config.yaml
n_layer: 15
rope_fraction: 1.0
attn_scale: 0.196
optimizer: "muon"
lr_mult_o: 3.0
grad_clip: 0.5
warmup_steps: 126
batch_tokens: 65536
dataset: "wikipedia_en"
MLP neurons of a small language model. Each row is named by its layer, matrix (gate and up: input weights) and neuron, and shows model dimensions 0-159. Each number is 500 + 40 x the weight over its row's rms, rounded and kept within 0 to 999. Numbers have three digits each. A neuron's up and down rows have the sign that makes its largest values positive.
After each neuron's rows, "fires in" lists the words (lower case) most often at its 100 highest values on Wikipedia text that the model never trained on. A number after a token or word is its count.

L10.gate130:486483534465492559528533507415437468454502554505511556536537472489501486531544482498499488521464543493448523436523458460474593484463490476470530543478530488468514475393543443547519586468503478502531542514553560438498550467490544492500468547560505482525548501496504488481469530571461479527469492549430573426500560481558487534551459509486535559461570483472519581509469485548487474523521536472565508531527457470441474459456504515569459562469409447479524440484523529447550438529475431
L10.up130:437571473549502586558484583421541499487514441503525443501517507503487436464497474466507539482498481498463509528508497492467446494469472537518490516453621473483531471484522463581467483566486524511563486461499540529455485486478448528563506493517499495524526430540548525509461528526461481499463546532448488481469462489518482522466532533442501485462468569509442595519505535435546525470517428499519511442524506530518505547468573517417554407549507536451511416509451618480550514486468530
fires in: "most" 19, "as" 16, "medicine" 8, "especially" 4, "only" 4

L7.gate179:451486464542481485503525477530558482531444439510497513485490538524460511520516458477429476447501476417507518552447491549406497477507473450565496495523424504463456584511517601605451400490539497529541504485452505464490436445564498478501476519461435536567497537553517484540526474486533559539491472561493460587523515522512500454509503516517503456453500530502463491501584528492547465515473582567433496499427534484528399455500512492515490480462526490483523522483550498490508593492542521
L7.up179:503505517510487498435520491571456480548443528484452587461506494572499435456528513575487547604513520464485640538549519507501536458468482550526520538494540529504510535471467432495424585497470488481510494471496539532465505520589460498484439460484512507521467463486481488480561469450500524539635443478492525465506504425502413532493453464482470477519527488540466468541506483510495509529461550530520498476564442482490528511469453482487552485522480557514539527414435459435493499507527452
fires in: "the" 40, "theatre" 6, "called" 6, "international" 5, "title" 5, "witte" 4

L10.gate400:572595564491459491552506392522517514541523486487475482433562545389493542433478514499464488534415520442439421486486486478527538501477504489520518578516531507482482448504491502500544546447497518430526452485477508494532511547522474501489491565501538546410508572477504475450491491497540427492530569465489442538487436493509455549504530476561565572555541489437490507521496588452434490516495520410446493495514479486503549450440529514556501524492491501459482493522477437524507496526519546
L10.up400:551547512484575475565520552555505502469471523497522537434505482525421512388454516512449497549402460490454456461553512557518516436507483508546507530580577548409558472523499506543531504465460529448539538496477505494503462572474551572438522502528562462523556468502510509469483467541507475462483510491531511524494484521551506420464503473518510527555526465482458509525524543444487482504551549404485482496452490517478575413429560476554428539533459483495488481500476544533535460512485533
fires in: "to" 47, "not" 16, "t" 10, "must" 6, "also" 5

L3.gate195:569502548557580469448486504460515474388418539599474492505509503581508538531490450519535465532525490559470524418511485423509523474506521501545573492456454577479537507510520562507457553466486528494522564547501500504488529509443497422432473537512496507433453512453464515528481476532548476443492508511425507417557532463483479545485485503444467552485535498535506499492463483410549520508513478473503569435558531504576524472485569523534507502494469467547497470533494541423496491543512442
L3.up195:571477475520511414522450468514488487466518480526475492458510434566526556552494501534466510530460468535496554539525521487473472455454531504538506567455462524529558507511507503593464518570529507444497467445517543518499505474410508533506456556463496466541464519568475440503553592488453517498541489519499546521561521527439487484498496524468428459561518491487518534484541470507398508526435491514419545457445511540561627473434548494467533464503444490450493461490570446494532441475484479
fires in: "government" 16, "governor" 12, "tournament" 9, "norway" 7, "director" 7, "is" 6

L10.gate68:545522513429529536471470479430516532517511449544441542485475532525564488467407485504462455483486561537479480497513483516512534419489546482489482497485547504485526508469435579519527472398513452476428566511481519477458537513475486472448497537540521543418490520553459567430518557517564547521515478457591575546500498536446486480515491473478505577463456495522480438497512559522521486481492530573506484531482519456551492432478500525535529464513497519416443572463471477552607545524502542
L10.up68:546518503479477503549508437569462469495553497464501476467493518523463538479514492494520433518524453429625498545522504473482516508524576452421543540469410476475513501487515488465514498556483435470476514529521546593536506518503482494484541476502473411582470557500470526493496498526546438498587521438528482498473504487437548417488477524522404491525552520484455491466450512422457394530439453479561543531521585491525532519453543472531493481476460586480480471471506499525495520481533471
fires in: "of" 58, "to" 6

L10.gate334:485447433549512484487457522546457569450521542433544470510522493525509520594589513484510472532553511511496435517557584526488505424489464484505458479413506507519452513512472521500490459496533491568502494539524483502530524497460520474405466564484466502462466486471485538488479482484503491457535493491552497502380497506506478452584501626471553508547467489467422477486519520510480570452501470541447496517518551544449561443453555515464506473558525503496442575463452533491471476422521540
L10.up334:538498451473470486491540461546448539466522521481441483527503467496517450521539447480488537454507528531465532634536515448493510507520437488480534488529572389471523434504520483431461507532507457451453480499564480471481501598521584531490529470493555473517461469565444475518499492486513448545530520510551479498486462492416534524488483526496491548557510583504466538546412532525519476490555574527425531420534527504509483505487398416491558482461516495494477502481518532538421546493508496
fires in: "after" 35, "that" 27, "when" 11, "before" 6, "although" 5

L3.gate332:451520553467513489432548508453457479494466565553486485501525487593533506509485500544494499441481412497499497494444552575462528492514419472586511532551497562479525531496448527538502512426519553469523504505553522536525502481517492527522441507501521520477480481560444549524543538528529490444477402462436483507511488530535509443608534520468559520537566525504483495528487589531475420465461456532468516481504523542544538393441487476456460452532465456463531435527463554548501470484465460
L3.up332:483556534496506521516477553458471507482532453482427503559528456528455597461525505470489514504541500538490596470533513505432552491457446447458461476475481479503536500539493488503505414501545480520454526440475485479484442502433445528530560460560471510469534570549507521525437507442513514434514507481489518538535546478477504456528492511665450446511585445456537543458424462481472521474500582482505476522527423520493433497419547511516529528544414502523502487484537494527509507505481525
fires in: "american" 23, "french" 14, "german" 10, "australian" 8

L8.gate417:522479453506606543454550506403483527485473540551499505473498523534511470558569506532521520494562564541527474477448489476519515441543510547563470473494502502484437475457524465515511542503420516481502437427468533526527500520532511477550528515520492532476464515424521455448482559521496492518592410515502542479482526465518472529507476493495583515511481474379544525530497495540438525562453498491507526555468514553445564434440566491459527468502467533441556476514447516465474414577477483
L8.up417:500415511499580572522505514556516463431489455491495468566464512511505454553551487501541466523554452552517491490472507524455459530496528437513493425488520477458468445527460513453479546583538502478530548516495463467426520480468481463514552487494556515404601478496508490621520562506460462515469481473491500457570459449562497575437505514471513446522421438475547502546528507558506535494484399518498508441538493487504523467504410495563453517466483527559470482515469519494504485487505545
fires in: "was" 28, "is" 20, "club" 5, "cup" 5, "played" 4, "tournament" 4

L8.gate187:470519526494547492508524529464450538392432525526423508526559503446536543550494480506490533554560507490430507515518458473568565523515489584494583509449498492524386519469462485538480479401507510460482477466514549491502477509444506496560473476512466517461479530420482445500488483593509508538477414474503476488505515445464537532456435511451483481524503486509457539502487496570548502481546553496498512528598548552470491557509590435545517465532499484515477443520493421540494461532535542
L8.up187:589557479481455581541513476448507499479480483482508483505532530510531515529562465547534565539532471448498450581480537462516462511430519543542464573475443453445450477526547528507488501483500585549470509438514479563472501560469465520528544482585452504547507559496499486555446539503515478475410494469445485493423533502481449563490556422466454497495444538490489530551494545507503431587500522571443479503556486466564529515490455452517452440521494443469516528499538508520463529449450481
fires in: "as" 72

L5.gate204:508489525570517537544559456511528525433463479551616544523431520524555514437420545533533448416498451477471523550509503452493522546454479508503491496456499502523497518539507464527514486519502423424474427506544510488578478472568494400471490496472503514468488526459500435564475493517520503453544448588525549510440561415500476521505534514420521506442482460448454518502507542575543479568527480473514452500499487545453503481487473543463507477522455474506533502527464459573449542567504491
L5.up204:474551504516439468437498466413554551517551562441489537508458469450480499440509527527476505452501480578541535559469539479581551506477474493504540541539512501488469514542535473445402537529549471502527458532439429531482534463513514544485514503453495499520466579460519460467486481483425460472495530509506564485490440474481448436462561591525511424478512464496449545479428479591545541577500494481467513558481468476467513502485500499543477469525556573560550501480446462464525465530441514
fires in: "took" 15, "received" 12, "won" 11, "receive" 5, "held" 5, "made" 5

L5.gate186:545540539456480516525476456537481489551502491538523473468435518528499469471502523584513544436464462507406451548471364463542535555486522498431528536489499437590553426499447554517520489501539496567481528470475529458504455444518480444563515502464515452490475493518522428513547543482443517481568522458569555438424512494480540494518489521578455477455520520551576500427508541513516491419532495497473430468509498529509550509459563489518483514523477510444555535472502503559486496498495452
L5.up186:547446542423535515489517485495493507543516545503478487510483519466514428491465569492465526548500418485501537516476463525564435545449433498505482455525448451488511543459547568508540538536484511503449554466484433524474550500458529559467476470576472487594490527466489589496529439521508392525427485531511452481508465580493448449435444488491473558475539503567491492406462532476523539511448503543399542500459557489503527511506504515501497490448534493529547525524531501480541594528474475
fires in: "s" 76, "committee" 5

L7.gate67:468500488441506501520478486497529537548493535480509528533519455554480477525474523508545480529441507568520527504530549516506515600504491504545457557501489523495529406458453483507473529467463477499512535547504525491528541529453492510531495548491431509579486530409453499482504509542562507534533547455449433528472507407469520596435482504526478600412435518497499501471491457436494514520498583382512526497543539449562504490494552503497456412467426414493440449442500512495502516495510465
L7.up67:538444483471516513513467533474481521468527487473496523467482485507474513548472496543479460484499550465408488566540487438432463510532560527483483578473468459474525443527473503458547526480509540435464527516504483600543518473549497500518560514475554509449507468449458406483530507511421511520525560553511477510553426429600510469607572446452509467405467530377469515498492452525542511502566504494473537504538528554478480439463453504508523532497503507497545533568519491535504467521507458
fires in: "including" 24, "included" 8, "important" 7, "of" 7, "further" 6, "until" 6

L8.gate363:447512496493592531449554517595468485551422497557549457476499489548530487481497531490436499487537508491491518525461467555478513407503470493496441517524526459443534496555477610570466505484476559510523522563471515495455498540464484485567462558454485519481565470476470544474445522544543525463397492536553471422496524506448571553536460456504545483503499482476474476519501464471535475430446529476469472462506455526520557527413444495427506523557489442553503495471532525514458463507449551
L8.up363:436517491465463452440526408536497446553490563484548488533569448492511503501520505409526496517532499421510517503581541471515456489515596488501409535465487468567583510548467525524502560508533523524519567437420506581478557485432542481495481515443516445503467550453576507517580518541472514475519524474557514479513479472477508473483523588513495496501502496469501537515566504492511443500443496486455480454525557554533476505503434473438531529494483420515471504508533461451486422444485529
fires in: "english" 15, "music" 13, "century" 11, "writing" 9, "husband" 7

L3.gate20:445422468523490554481548507513526486512482599450471466517500517501464424486477545533506487466472466480482554438476576563531500459455509615599518484550447557438481534523534547526498573553516537507532495460486507489431489576503468501468490458496480483438477561515521498514477370540530396456533515513568477513554433509509467530517480485468486505515516574542550508582444461435481544484507513529538501460473498481541419512519525489491569455471456493478528514516487500487510475507506510
L3.up20:520466508535519521465467577437534400570512531465407496506465502500496443469553484505501519412544550522523567507509535476484467534518544509416512488519552529498573510520544482520462528515486493576582481524502442512436473559485545483518443475465504499519511520410476404542475527560585549593486469512434577439471464509399549487547537478515504506454517481464515482515549474449465517552485518513493527520456454514470525517460485538546482507467503442476401474497527489501519485492508479
fires in: "music" 24, "government" 16, "governor" 6, "golden" 6, "design" 5, "musical" 4

L3.gate424:515506474531444547447558474494517518534523532568454491442496502504453588505474478520409495540504496583479492479502515475490584435399559525483519535530368444570507514526549482428417519506528513507501481527489487447522510496526487534452566441499521505515572544460551493522464549531499559409522451453539460476495500506454484527480487437504488481524484494475503481525467504543616523537530456469527518428534492560528534514494505532468553487504473559503428467542442551490494478469495537
L3.up424:510522477561409462499583439459483479511568500443452494539512476489451487465544446557507560486416497508435419522478520450494488453431492446502487485496525461529516528548496522498469489488502493466475467514413506472473479483552525506523558496531502536594461502526496479484461583547482578466556493490527593478529484503467453591524494507460447511487576505463499537512544452557531489490546480472613508586533516555505504499456568508494514547494569520447543480538536464487486486463477428
fires in: "was" 45, "been" 29, "were" 5, "media" 4, "strong" 4

L3.gate340:521456517496489499460540501459572550412482477493540468511527469507472497489547512525504490559539482493454519493379493494526615426494489521544518488544512477552491483462493506446443470425469538511512394478544525484481600462506446554496469464520490558519464503503477514532514500511501484445518464451531504486546563578446478529482499563457521534507509455557405457494458472534530539506430539500437503463500521456490496504507431484466513490527480475577375493578551501558496521521533516
L3.up340:520492438429530479437425511461464492454486510460495585495518470443464511500516507483464529469515530493488548462507507508480477443523473462489527531505462518487474529483525511467505497513531545454548478479414512517446490545483513496511521522550504515449574475468483501518449533568491496527481443541512470486454528550505538436610460540545479470538439585409549556508495623462497452478556486464532560507545468492474550549550542537456456493451525481584509507539495464488506418541446387
fires in: "as" 16, "alexander" 11, "africa" 11, "asian" 6, "aleksandr" 4, "africell" 4

L12.gate309:480485511473496502526565502447538499535486495488462485551434504423557487478494587479514478486604496534505506509478515548506433456510493457566548491479530513442528538487538559439491530554451490516386499482472520456456476446472427496523475507529605488465484537420553480488542436460534538524591563451463532510486476546557482425455528448535500485501524451514521554501599458572460514533465473520482510469516491490420457538487541546523478487487504522457528528437486514473510505588499526
L12.up309:528488477497557574518486602526505615495420470451548467535422489494545483453470539491477456481504455510446507530543511484482536509503461484539543463491544458523539525487508513431496524578475489521573489472524522568467492454494501522546501544522500556452447477522504518401494460461505499509580453479509502429545524470494503492488471559594478535534521498548446441471470525540476546572506485458564502458520478421507529436524518504444481489532437543470506453580552509479556459522573456
fires in: "is" 30, "rights" 5, "keep" 4, "right" 4, "out" 4, "get" 4

L8.gate431:542412451538409439427533502428482575542520503500481499461508417520496468524453543484502463495509527512469551502523500496494473510529465461514512487455570471528471496521506599450419548543492468499519510492440578450463496475460547578485506509470499455408523596491553497513541530500493464502542532461497530518483506542492529537548476521474478499422511488434482471481534454509454528551500474489455525505502557523460444553538537502502566495512535485553484422476485455461373497519573553
L8.up431:466552454474515496525544540479531490446452522534436479535524524492498483537538505474562463552477581555539495434471494454467404513510490471572428502473503440466454502503537484575501526565549516482502525395470570525585521426589584405537509548510514554499485465469474490509508530508507555467522456493483501528532422482497496558485473507494478490502468521500534557515465502480481496556494420500479482467512498475494468545471510486413494499514478535541467491551628493521491519502447408
fires in: "is" 42, "was" 13, "continued" 10, "named" 8, "are" 5, "considered" 5

L12.gate169:507433434472515480536400526543514580500514538531489523461506569564565530491446484578507504569489387492494518527452473506549507488482528499486534476513542456596450483487511528512425531490475517463512508512513409483534493489495496438505521567472487569491545534532442534544505504503445499496548462487400458539525461523514509517524459428458465543479504565466488521442493564458537454526433500516464524524473530521465444509475567522492423397478537557466496504528463478488454448474542495
L12.up169:470498498515494499428474395447443579495491526410520485554521519493452509451488486494507441456537473541494498475507471489505503536529558529470582503423515539595467477534503481513508450535543495497560499506535522529432449513537408480543516469566431487555516452536525526562496480507380515466508566497480469469601514478528476526455521499502468506449458492485462451523419500516548528477530480521499547512559454567486503403531471499440518509569565450493533493488538499456532545498482517
fires in: "with" 13, "was" 13, "of" 10, "between" 7, "including" 7, "included" 6

L2.gate262:515421461479557449554516497372487516529584524493511504496466528479536525560517447470542476541497511493477499492485551502534451479476536459511485491524518513536433499530533469504478492498515434496473420485502533534516531457535469524568440557528510530403509470525555513491415527492494480520499460511543521457482450527423543470466500546445483486506426548524458556564429462547533556503486493493517472433482522434543517462401492491544517440570553459546548485530514563505544506571448434
L2.up262:549431507453613524491549487443449510536594469433474515539567494466550530518490570444507470464545481466537460489481557500523512563388487555463482532532525538517479507501463473462555446556504536543510500494520537524443542412520536483515491464464504512509496583510455478443491468550484497483570539456466456430480503391507443503563531488507502463528486473442478517524517567488470456516474456503549486465611532488457523494467474470499526483509490511533555437472530511563518514536457479
fires in: "golden" 17, "gold" 16, "have" 14, "gee" 11, "league" 10, "has" 9

L10.gate224:560526534504442552529544484514583499464524548522513506547475485443537379527445503513495486564434494502453497508512510549485497386508523429566569502516545523512521457522489487478452444442528447444496532466512494536457474496533453575542549550471584545478496519499508470438517499506435595469487504448471441482564501460474493557440474479495484539465566537450449522477499509419535555523451502438522488529501538501532551472526503519471469540544486482513501522503440500592503553446492492
L10.up224:480481460509445499458513475546564450515452570429555603512518517509503557567516547507427534531517589518472555546547562559503462576550515405511475505545500546437519586545476504444525532511514556524477476490434527533406570516531511522419536503512491521438502473528482437499491442442488543459495493478453496507518514502475545523460435485529468469514444585451482475513534477528494578520514504478458502508527481530459469470527428514499501499516474485526480501445524480496502410516476438
fires in: "had" 19, "not" 13, "have" 13, "has" 13, "started" 8, "also" 6

L8.gate148:504478438525441516423479559406526493492482500507508447546502530553536527457507508576485497594431526450543500507513477493565549556462494511412535483523491513591571590530498538537522480442543524464464493489524486539462542503509488465535512458523503577517541550497493446504452483498471436474496444480533519490529436485559484530505469486441476559431507551499529528495504554548513506540477537435538469486536545498532483535492574438484493403503486568441540490504446443437447493475446469
L8.up148:431543434524478451527535493526517490439494498530479500526566586471481509541581533536584484530528555461493521528518451482539480524497493478505431518532503539512552460463523421556468525519439530558462523533532493518478454395522557537462534525507519425488418547574513478542496522500537528547501570496440483531489504476462533404493499519444503513586420456444509505504485555497504557444507568508425517497494407456559504494470494521486510528559508537470502453482496488415507457488480475
fires in: "000" 19, "all" 12, "subsequently" 6, "significant" 6, "foreign" 5, "among" 5

L4.gate408:622471508469431499496517444545558536487453510507456481555497482514523521520574491530514469468417513518510538530462511503525486494535428450568538528489478551446479469555481448540505491486540529490519521442533539488397525525461515458478548404498480509500450557483489501460429532457441547471480550548613494541498470577491482556511432492456515478449498499467529549454480510583446510564453518521540480578546547472461443526489532498488460459451461533507441473542483473524498476543517506
L4.up408:486552461491478512494530528486531507523383495464500521534432452510465494461530539527502452468536529509543471439447518585485499474487461574503502509583498496575553524471480463501477534492425559516416540504551477474537521459544455476515533542489449498484430520507546495510519557574555506517474556497471542546457429494396458490554580549534453525536476495469469534492496535567457467482524485544539495504491483444524533539476459513470467557523476534464408493468402539556508466442492445
fires in: "september" 28, "before" 16, "almost" 6, "steve" 5

L4.gate179:533490515486518390548439538449367486522495526471480536508479510462496571491543566485487503509494586523558477536475517445517553431484521554494456499466513520478415509487528499522516530510514467561454527468538513556577547528515542514451513501495545435501539571462512434503479537499480515545503502504558476536553465418467470448530431453475491446504475497525420500471451518510503522545422575496517504499486438525492565508547525530496490533554554474501489443530451523476445491508395554
L4.up179:471464551465494420443433518452551473572502445451577467465501458487406591460490480494522506504530525516508493473472493461479508473449555553541506447554521508449503547487471516526478512479471466482515474562520499555549442497472525518539495557533533556505565504450521426490534513549463506535392555471528536520531454459507434451508468521534495466484445503506491422489537542507530480518493450457538546495529540441548539445547463564611549536542457513486451566554567476494476493493499486
fires in: "year" 14, "vocals" 14, "happy" 7, "competition" 5, "different" 5, "information" 5

L8.gate122:513489529546514505525547512506549534559463539539500469519479606478471485453467478571523518479506474459485507451488563539523500503517454508461481407486500538490490499567436522492516489519509482489579485436486418512463472478526542531424508432479459428461573495458466464421564509533504583456511485473528571500455498480546554503527522460501471550486478560500509493528455526520461466476499520521554456496458494397494484552432554600513479495417400487511582466471497499490491489459479565
L8.up122:472568481536488496568535484491584531525458533523494453523456502480483468438517491490462575535525488396464506511511477524538515501489486517497500479541416577549574473497488505491529502437541464431600518493483405527545508482559459463412498474564421529482603580463600532483532448477520509469498537449505407454525546539474472514467499525481506462472511509477546488498486499487496477488553489473502459495505491472491463519559557480510523519463507488446494505437530525523493532578442412
fires in: "can" 23, "like" 14, "i" 7, "s" 5, "must" 5, "way" 4

L5.gate106:468491568443474489490523460477444488498486539524526502445598482561489457522496515458496480440459537495562440538446493431508495507534480491439479532566432467493517492513506456525523550553494512547528484516588501455473548501528488474445483531507531471577546564478490478438510423507464485502481438428463450514471531467527457436539553619428471526501528479527520554465433529500458489445504476504483521551419600490565507486513543556530508548520487467539576475493547504486503526436533476
L5.up106:443504471511544464549500511501458563469380492541506492497490510502500484459471582506461468521494585494493430610465534396439511474586513491484502518534483446546510475559458482433527459521451504517522526495481460490501551515492573526498491518418472494497477498510522451488519499471523443411477484504493538457533527491495457496560565465465534497605561470525467502501410482502470541515502447530487484494568569540497463533520521491525479454536459585572508528463481559527437560510526495
fires in: "such" 30, "considered" 7, "wrote" 6, "research" 6, "little" 6

L12.gate312:471519445505443416462567596534490486536569481505507511464502466444514508519495578498480569489514505525415432442567486497497545529486456488559458521532482465472462487462523487537517487512492520506534498542473586538482468500538576527534508527472549513370471536578531503461547483525509408454522473428580473440454477493573457500486467567458508466463473459490528531488518516458503476441510493537474487446466469556538486459470476486491482542556500437450504495487469556500485524424530564
L12.up312:519454545427391475514569495496469496479467530527514440540498497484534445557568524519509511474469458539524483539533526442447512467501426507507544529474495531443607564556578456498493491417501445473466569596516491552466600467525521584584501510555516452436573487483488541525498513526522425419505485489474554435461452470512508517503491475474523522497484463441489493560486478541502515551522444551530442512520445483507501508516512474481521519445444510494497451478512518485520500438522486
fires in: "named" 15, "that" 12, "called" 8, "claimed" 6, "given" 6, "as" 6

L4.gate272:556501509519475486420483548533532466456527554515402540441491515543474557538484537569442500504466496526481500541502475593514512529482519494553556536452501540541455499468501466493535488491525525517491465523478448475504487509497529516500545505505549433466530539561597432418469435454494401547469552480512458517443427459537472505524519581544500534553452605474500528529452480501519557477472455441457493484541556497487507470472507431511449495456423487415496532487476524442466488538532476
L4.up272:524458420443456562501523508429542544411537519557488390438508498498426459452473510520512454556479512489571510574506495460485520456509503543440483490555457514475481477557479505457515522549495489439570463495576464497517475518532532452529503528446622480491518583516443544514458410474446448508509483445568543498537512559491479475532446489524485449526497504521527483463469470493512497446564511491486450480561549473543450524507560469512444453524530487470480508484537554506460533520477557
fires in: "before" 16, "when" 10, "but" 8, "night" 7, "therefore" 5, "days" 5

L8.gate95:503544533494583475556496558539519556514457600542557444542561486490459488488453465493507491511508525551512493471480560543509550475441496480471504475549480493521501416451424599512556473545498477446545514484595470501540529512482545539431498454491476506441469491471505536452450536549565484441473474531522495476450509530508518478468522520531424465471528506502433493468467536458529556500452532479516527549571555552500431411523499531507443500429441524464531528519490524464439508439538436
L8.up95:467463525441525463548556587515436512520518534534517453520567491494527571552549556479550512488452436437507444447443457506564460511534502486429491481420475460536567514460465493504432504438489475522532515469465446489504574487539496516512455534495547490499483519585497483474476572480436552496488516479517452544529452543511532515500470497506504564478436528494489481559495471472579536561396537488489566495589561477502503468460478560436481464543490537471484468437505477485556484507552445
fires in: "in" 34, "of" 25, "announced" 7, "spanish" 6, "on" 5, "eventually" 5

L12.gate194:563443489513523512410483494545566484489508461516488542464534480466475562537534435541443493425446571493436476526446515502494585503522487473543570458539448451463449488477508511506513448525497476491454438561436507507470492467586482523504551487532556520474474483451509556499495440551461449468483463443478477515501492480468541508529502565385540483495477498534556527454488500445575500485445480542517536544480558425543539530511504506504504568410513497489541479405478520506455526480537571
L12.up194:557534465484478496486456513500445545472469431509507477497547452501489500526495496515504586500490439503458452537586573501465501558581478491524542524458529453509466533484599564498476503419512486490494496471479536496533558453484489496453529516443516512486562529463451504512551553397497454405510505485468511488481509484496543498510526483474452463586540502434512497478477512537505566545513490484433477473522598489537461458521563478498570567407523551547540408495558526493538465476543444
fires in: "as" 63, "not" 6, "also" 5

L2.gate290:474532537464531491482485592509532527489452517534419492478534469493471533463469492554504442509504513540385534537466438488547504505477440508490434538510413442517499543528534484562439439444445477549506526452421487518539573530478584508529471508540496538421460444464475464517463552520526486504468447473457546531548489532536445468551443518474476497549597468408506471503553551516515477547480501539476474555461517531495552477541562499480517427470453483540526488523537532467505496545527545
L2.up290:506477457515496468568510543564450451451537487484511519543499470524457454455535506554482526457470497501488559506550518537476551466506477413540467462443516469533465488539525451444497496487551510506481549450525494579408474514465528432472446477510522564452436536498433443510464585432557531511491518592529460499554472500464472489544433496497545480535476478564545559482498503563550490436442485434526595474510439553492482442476499562514535518475494473532516570502545541494487434558499492
fires in: "german" 15, "germany" 13, "american" 12, "australian" 10, "a" 6, "his" 4

L12.gate302:497490502554509561469473582442456467525493503488539506425402483462508512523444514489498501517563504515435473529448472448526500487460460499524448489543567555526434508539550528529516542584506444489503597446479454507475596522498450525539537525554502485529517546403500457497480526543521541455546481432535491548473512574546449521429542517501495528489453470454537479557537482517460494519489473428520514462515458471458446438542566535496546540465461558485431523517548525445497462463545489
L12.up302:497551490518506497506466526510466493446488584466517545489525467479500409445512409466491440491429543510506555474503586431447578566452486562497535570504485426511513451551542481493494468490513585475485466462487463521450460525486487508469471541514542497423473540495551503545524545477551519452534496471515470447475546517468622498484554431560532487581518537518501547451494465525508426513497525513478549518468467508519507468539538466489447472418494542525555490529530508574421541497500499
fires in: "is" 27, "can" 9, "would" 6, "was" 6, "won" 5

L3.gate208:524527518529538442448515373489511450499512429407428548513491516548502502518535523561540488395462540483544472524435492537553498506432488490471494478447547505571483522512518499488498452469533537535494591483535517485520462482553471527446544495500531435524560465523421442535466550522505519513522505495499459428492536474430475486495518461518521487528506491430507554572511495484456407511504486575510520469555515479510579489526477538578517437464476498507581483471558535456575501511512530
L3.up208:581414501459556505525470452518519498482509418489515464471539472502522436435502547564552496477547549481495449394520518468495520545498554486395522452492480506419497439444416511519543488458481529497507485508546514560452488503494474472605505481469496519500498444508515525504572458495497472548555423561496471489490505558507449509498479471525446469538477484523532452521498526487524459418503486607504510464540573507453531573463487530596489485451496497555485531501477525539489489484456568
fires in: "golden" 18, "gold" 16, "series" 13, "uefa" 7, "nigeria" 4, "german" 4

L2.gate392:527495487534549493575548460474494542531457479472486469530413454520644511488486513581509553527469500496493501546492528471484486533537475525491507488541535489491440543517415466529555562513398522509461486553459500499477533514511516465489571489479537520470514437480519482528495482559495484498439509488512548464530484497543464455356402514464509553459493464465489531532410531519548469572503467481533445567501483494499409458508563472470451484490515484464512466538472561499505506567493556
L2.up392:504504472500496412525481577518553519516473471527453494508471527490482583513526520440490513511486517474462495474541553563488497493441512485479505541516525530500496470515487477448448518455479517555394507439541488524545502461454476492517479512491514558564549516412500598546577538537499514491486538472465503464508504555475482567502537424532383447545476522552490437532544586471461507490494473472494465550494498521435508487473462592510488396475536601446542534493444505467558524506453520
fires in: "august" 34, "development" 7, "developed" 7, "augusti" 5, "languages" 5, "augustus" 4

L2.gate137:418570537534512528447540454529442447554440511543466476546455559491566496563450446494519511501506477496462507479513571467495560539448551506529527542454481463589463532534492528548518558564445491501506480513469467430535472481530498493491492524423504522484467534469466497482485557603496536526459531523494517454496468434558463554502510488488487510516498567475478541566444550512528506459510471515458473532462412521457508499569527510472414446540518490471494438510454589464461402518482538
L2.up137:485512466452483491550491569495577516495455497537498512588509544473548508473490462539493540506418532457483540480497442545460484468540514509497533504452530464507507494551461464605468501479497502485505552521475527502504420537464514497574463550509533439424412475505500524504484504532517463540450540512514509448562497538498492583464506475433459519562465563550505535437518518470438522500503422462519512489503467384482500486530571510517443483632427435487517534547490489463469526530555541
fires in: "august" 34, "augusti" 5, "augustus" 4, "original" 4, "born" 4

L2.gate377:490513571490465552437512520476467503490448400500513537559518523548471420505488504483517581491555481490450505427527477492517523535393562522458518548478480426510487541517563466512528514463457480504543452457514477457506532502530513533497496468419452536430530537405518504452513534519480575475517549495444493534618483496471497483470550546553454474465511572480464437546551519467503486527476495490524532467551470472489448475504585575503473504484471417484537534481545537459459485508539566
L2.up377:509524480507570544407500465461531454477408517477447565478496529536576572504542455446525460520501470554534451544465520514521482569466513445534431529484541453511408522528522483566464487423595506501501467498446503544521625468484485474504532529536489532473513513533484456535489487495556466498503436486483513514499536586491523576486552497470469520519520486523474489499526481459455547491515482563504512449575479445493465458517531480532470382480470475525458507537502567434496518537465549
fires in: "on" 36, "a" 11, "after" 10, "as" 4

L12.gate362:499490538477495472540450515526492458512425515572550445512530416474510586492461521518527460549455476508458513510521530532524552471448571457525457532434511516539477452496430500559560532474597485472518445480479491430489500502522541496483441483485513588479460540474557478495485531524519501466480463486524449509525459452490571463474506551552494425497476448469374512437580475527517541459502405482477469550474508543491494547503597454565469549475558507520493517488520551497489513518448539
L12.up362:471576556509438545612479522536473438489526513548550515548587432533538537466500516507475514566500482532466530510529531508499487424409481530520477490430522552526503446507537526482514529528465496514496457493480506428462422471503483564484491421524508497436464560483502493472510537480461510449574438515519551479426498522522492456576425518469544481511497487465452483512469453579434420456409484538525483529558507485509537591554493503490412524527478530468459511528491498502495483532474499
fires in: "december" 24, "september" 20, "may" 5, "day" 4

L10.gate323:447564511496543491510496572506515555503447494485461502615546424523486470510455518423452512517551465601439519492513447552502491415529546527527496539508533475500472462465488447482535548512538506502484475508451448449500466504524467466527481512497529549450465450411569517465454518523516425460495485508548480504445441470481484509542438497494485574511477484578507535450537559457596548526533513492435486549548502581525500484489517488575475441556451493516514506534456424541469535537479509
L10.up323:481447492499510512494550479448551446530522490543561427566458480526578529485507487562461484405481452495515587512552528438565521489516492467402523568420485554497551542561534493567446503456429512473484454562517558485500441476466494500477487440520516463535487553527402476460493510486531511467499517463486528572498509447498579438499479532439445492532478521471492536479530541491486487486411497459530521475550505526566460458507531455504533467454541525541539451518547431519514546511517477
fires in: "of" 68, "within" 19